config = dict(
    num_hidden_layers=13,
    hidden_size=256,
    num_attention_heads=4,
    num_key_value_heads=4,
    head_dim=64,
    intermediate_size=704,
    vocab_size=1024,
    hidden_act='swiglu',
    norm='rmsnorm',
    norm_place='pre',
    norm_eps=1e-06,
    positions='rope',
    rope_theta=10000.0,
    rope_fraction=1.0,
    qk_norm=False,
    attn_scale=0.125,
    bias='none',
    tie_word_embeddings=False,
    parallel_block=False,
    init='trunc',
    init_std_qkv=0.0262,
    init_std_o=0.0,
    init_std_up=0.0262,
    init_std_down=0.0,
    optimizer='adamw',
    learning_rate=0.00117,
    lr_mult_o=0.9,
    beta1=0.9,
    beta2=0.95,
    lr_head=0.00731,
    max_grad_norm=0.5,
    warmup_steps=214,
    schedule='wsd',
    decay_fraction=0.351,
    decay_shape='sqrt',
    final_lr_fraction=0.1,
    batch_tokens=32768,
    max_seq_len=256,
    doc_mask=True,
    train_tokens=288900000,
    max_steps=8817,
    dataset='wikipedia_en',
)
MLP neurons of a small language model. Each row is named by its layer, matrix (gate and up: input weights; down: output weights) and neuron, and shows model dimensions 160-255. Each number is 500 + 40 x the weight over its row's rms, rounded and kept within 0 to 999. Numbers have three digits each. A neuron's up and down rows have the sign that makes its largest values positive.
After each neuron's rows is what it responds to, as a language model described it from the Wikipedia text at the highest values.

L7.gate383:485494566543571547538497550478543427552530482460554487483540406465482504458493486523545457442524471539563483484511568501473505506528526502445501468475519448516445507451532453511522489530591524511478561548541539518483498516457486475529421523498496537451516553503451565509450539426448503467
L7.up383:496498430520510566542534462463534498548516552458490438510487466476596477479457485465539506489535461423475519511539571474528529480498587455482459534525557471415489433477491414500540461575527511472502466538508505516498454549430435480490466541472543507453517519478510525510452475481513547481
L7.down383:586549480428504573466457474496519510507517449507575565527519515456523476505531577557450465512419510506445528477456488447497514457492488471582526407585476482500473532532548470414476509500526561504468500522457424503509533546492465571446563434472461448477592511544455489507479543607479472561
Description: Second word piece completing a common word whose first letter or two was split off, such as s+ome, h+ome, kn+own, th+an, W+e.

L7.gate634:508505472530568546485462493475440501495498509491496513529459465470507484480494498521548489563471514530418506445494548505533558476470514481514538508516479490484473460532477511496480489529505483519528498419518415480512522454445477539518534519500462532524444474495495454454537477563498478483
L7.up634:471503525495625553468543445502494511502462574514519576502505490460520498555503496532494486491452547479467518475488504500477498481590527504483526478469459505503491449537554455432523556504482420541502566483498513522473509433515504450599484495571470530563476482508523428473487497525435462443
L7.down634:453472517518510458477419520510506510505514474491458481472480477468468475558513471463499522493480513553463524527531489477464530460468547513541527514551504389523585511533441465510503480557447557525458486492536445534532547522493449543489509470493469454521489461501479510502564454465516457471
Description: Short word pieces in the middle of split common words, like cont·ain·s, app·oin·ted, d·if·ferent and c·ell·s, plus the standalone word "if" and line breaks after "History" headings.

L7.gate631:515515548457491499450463482490488571559520543497461454504434528476621579435441499465500556499524555466498464538512516520436494426471511590488472476473492483500488486445496469522511588512481498505487407560510553467511470512468445522559481495485494520456498558524459547535527532487434455514
L7.up631:551527474459519500538541441455496493540477475421473416477434520508514542578491479480508442537544603470532489557414501475478519540543481524522613496528556511496453462506446520508519475494475464462538444466475509458482537451475503504592525553568505562535498446443544510507468531524438497493
L7.down631:509543444483537464484520501424454446527519484441496565553461486486440461575507538521482495496590488509566519497497540532515489542473478467547599541554535524501524482463490512492458441490511480483515557461418463519486455492558476468437518459453534510475482425502494438499434478453486566496
Description: Second word-piece right after a split-off first letter or consonant cluster, often "id", e.g. k|id|napped, m|id|-May, st|ated, b|ack|ed; also "was" after "It".

L9.gate326:498454475418583537489395460548509477522538505532440580410471521472505483503566523511489413471430532531466548460526481533534477482484393475475492497471490472468543499542494514466467460515568534486543456442540472482532487530537487457519532504515480425542516556461538523463425571561484483469
L9.up326:380495479497488509508487550499540483511528493466486499526577426441494511554512480567543456468479499444462577545477417502464498522461505458445508494488505541504573471481556541492544541492487528506491518453566497520417545474469488444504427559543537498451544520468481478534486447517479493428
L9.down326:499518523592554502494462525512533470545426581452508528488505495516513500530494534454496485441493480495462502566499469518540457502552531507495547482471546510536560546468578515561507509476542478497473463522527516478540507571552505484513505474564496555430475550457477493487403523486466485612
Description: Second word pieces inside a split word, e.g. our in Res-our-ce, ee in S-ee also, st in e-st-ablished; also table pipes and " not".

L5.gate357:506521450486510502513461512470442417475495542539534396528471525524523504508492488464443509505451494437559515486501506504479500530496564456555511489460535447493514516464502502538537550467438515508504456452517519477493473501524539522538505536517546489513474521481420498516446524506452509497
L5.up357:488508439460501538540467439507445427490480564482468523531451565559467469502540460428545563499418454447525473466444459484504483536508526484488532523498502484463478506513431454524500525519503504533505507495546484504540518467558472443584505518520535540497513548522453555529460463519443517499
L5.down357:500495425443488486514437502527515501571512515483446470435475457571491534481498497453491543484500505490452444518459497497477434505494567468489551480619466471445445517505511456530509503530493520536519490492489478529522516481539554539548506519461516522495499591444536522531440523460483500524
Description: Opening or middle pieces of split words awaiting completion, e.g. King before -dom, Aust(ria), A-f(rica), ev-id(ence); weaker on common function words.

L5.gate389:507508561465530493543463493530498480471478503560503521460492406561558528511543566517509496474533509440553373564472493541424504554528516436487492498434445580475555463480496466479555430434509565510482441441460465499518495499549571492582552465519638499457423545468512577508507492481523562430
L5.up389:554473467509436490499499538561399468449546459619526446445439508503476502485567524462562509431498497534485486517514492488436501511504431439480515509493459519474500475488536470540493508406414492460507506494470441490511564540472467481499496532474510535530473453472441520512577470603586576495
L5.down389:496494504583474547468556483528510455498518452448499516563460473516415488568508565513513505478532449532501539544451504569511552439545448554456495612486464499477517470417501500571482518495410450496520460481469521465524574542535490476512456453538445467438501496501532455507529487529506523445
Description: Second word-piece after a one- or two-letter start, strongest for census (c-ens) in demographics, also T-own, kn-own, d-em-and, G-old.

L5.gate390:532456529496529470512510536424458458540526481511525524492486474510443468520487489519471524562507572530508467550530500481463560478474507420544484488486434529549445561462474481526479508550520481559390492500498518525530486482484484389453461528442503513536527474466518517411427576464503498518
L5.up390:477558475484519536459497481613476497500493442464541487495455518453489493455472498502600507469469474551494403438496518529484523418549495475478474530494535502447500495547414515441493527525455452543557560527479486500488543446509476518522513489547428529507492467534504473421458429570531489466
L5.down390:480515475500522485418477523546451513481443498531537486450576509528464474487490551519491484509462582519500500523569539505414516476520475506502485517451480552476504502517456553404488475492405501513527575520525505503533546517486496436488460479474458510460514442490556461424437484475524520510
Description: Opening == or === of wiki section headings after a blank line, as in ==Distribution== and ===Buildings===, plus some quotes, periods and list line breaks.

L9.gate437:498505543504505565491553541523468475507483500468495492593508550489521494469454479512516509485543531526443436514575531524484449533506453442525432449458562488510564513558464467435498439555473531517494508568494428531473488539558493507467487500463413482459470538479530513448451487471541550484
L9.up437:478467483499532510514546515455515569510487466471513525467496493445536451485432548529522525454444514545568524492502563437538540499515511532542455430492539418524513529542432499464486541549515461547494554503461505501513495522528410483582508481505567517510461592490464497565506480542551505457
L9.down437:477481450434465481459517524465481543540539452433534519493502478548508490449491528529495533408517519582606445501466520481479484468483509434501503629489440486449460447533494525483487536502529488427472575529483500529514503538545446495495539513530408478519529471515508460548446492542467479567
Description: Short word pieces that continue an oddly split word, especially t in Saint, Sint or Little, id in mid-, orth in North, and f in reflects.

L9.gate475:433495580528559492553534471486508549516526517476589482543521539679525440533444483426455491502396491534477504534497506492459497489535461546472464505458540436540560524542504437496513556512601528502456524522531522510466442465515586471563507474472518472480506483518462564478478559538437495418
L9.up475:528509597585507573449527548491545494558526521455497542538530456565550492444527585492402467477547534477601488481511536502483420485497477495458483501478510456515556496447574469550515528528491493512474476582512576460494549451517516466510496489500510456513479479539518514458475517500456457454
L9.down475:539459503506549481514465501464456537490482474538456539466526461460531451490506462473548428557417528491499499537521488485518503570507486532542489625620503547475530547475478449485481470491476515496464495506491426421509493514518487477497491489530462530461469489479423476546450561527520515590
Description: Determiners and quantifiers opening a new clause's subject, often finishing a split word (s-ome, m-any, Sever-al), plus the, it, his after because, when, that.

L7.gate402:524467477530532469458472474507551542521468474459497440484529582519481538503458545459464488504450460533544508519528570544520559422552499510524575553512482522416481591558493504546499530491483535548550532488448512474525504535503506484485505511583481571511465537542526502437470474482500492450
L7.up402:520418508542533470466450534486522588524550513555461468548566515644522485472458501536542489542468489531561433495520535536532541541492504516513492474484471578525432472468470484582558486482511421480507556542542508554559521551530470558518554443531487548530423479497486533489508525518444462531
L7.down402:510511572509522464477484477456512432521472531472451460484544503511500581451434556446513518495468481471536554466513545483463509536534484482529513607683493527434525458478498455518452462508520486552528557529460421538505540592478497443491532537510528542513451474445520523456454535519514520505
Description: Opening == or === heading markers (and table-row pipes) at the start of a line after a paragraph or table ends, e.g. ==Legacy, === District 12.

L7.gate542:488475522500521421468510522483520427526525494505520486578523480432495439567496458470463506480511477455491421436502442525525585492534552504513383463429555568522529514494516449561526533437487515494404497469459552462474518597512514578452530464531545562490439516500495493497554533458556512513
L7.up542:509427485525528523464542490529522432471604509539419461533511472480486522491502514490587472535540488519515463531530524534575521589491515493478456499515545509551499467453507506538541517469462489496508538503508470476512502538547524550512470469493542499522488474484507472552556558601568530533
L7.down542:485474546489473473455508568481552499557491526425470528449427558456504502537463532451528530507543434483489538551493518506506545558521445567531468467545536461483476470562487522495531591503494425490506541452510496434506506524461495463498528445465547442501547485405529502511486551513478461501
Description: Final or middle word pieces of field labels in infoboxes and table headers, just before a colon or pipe, as in T-erm-ini:, Not-es |, Tot-al |.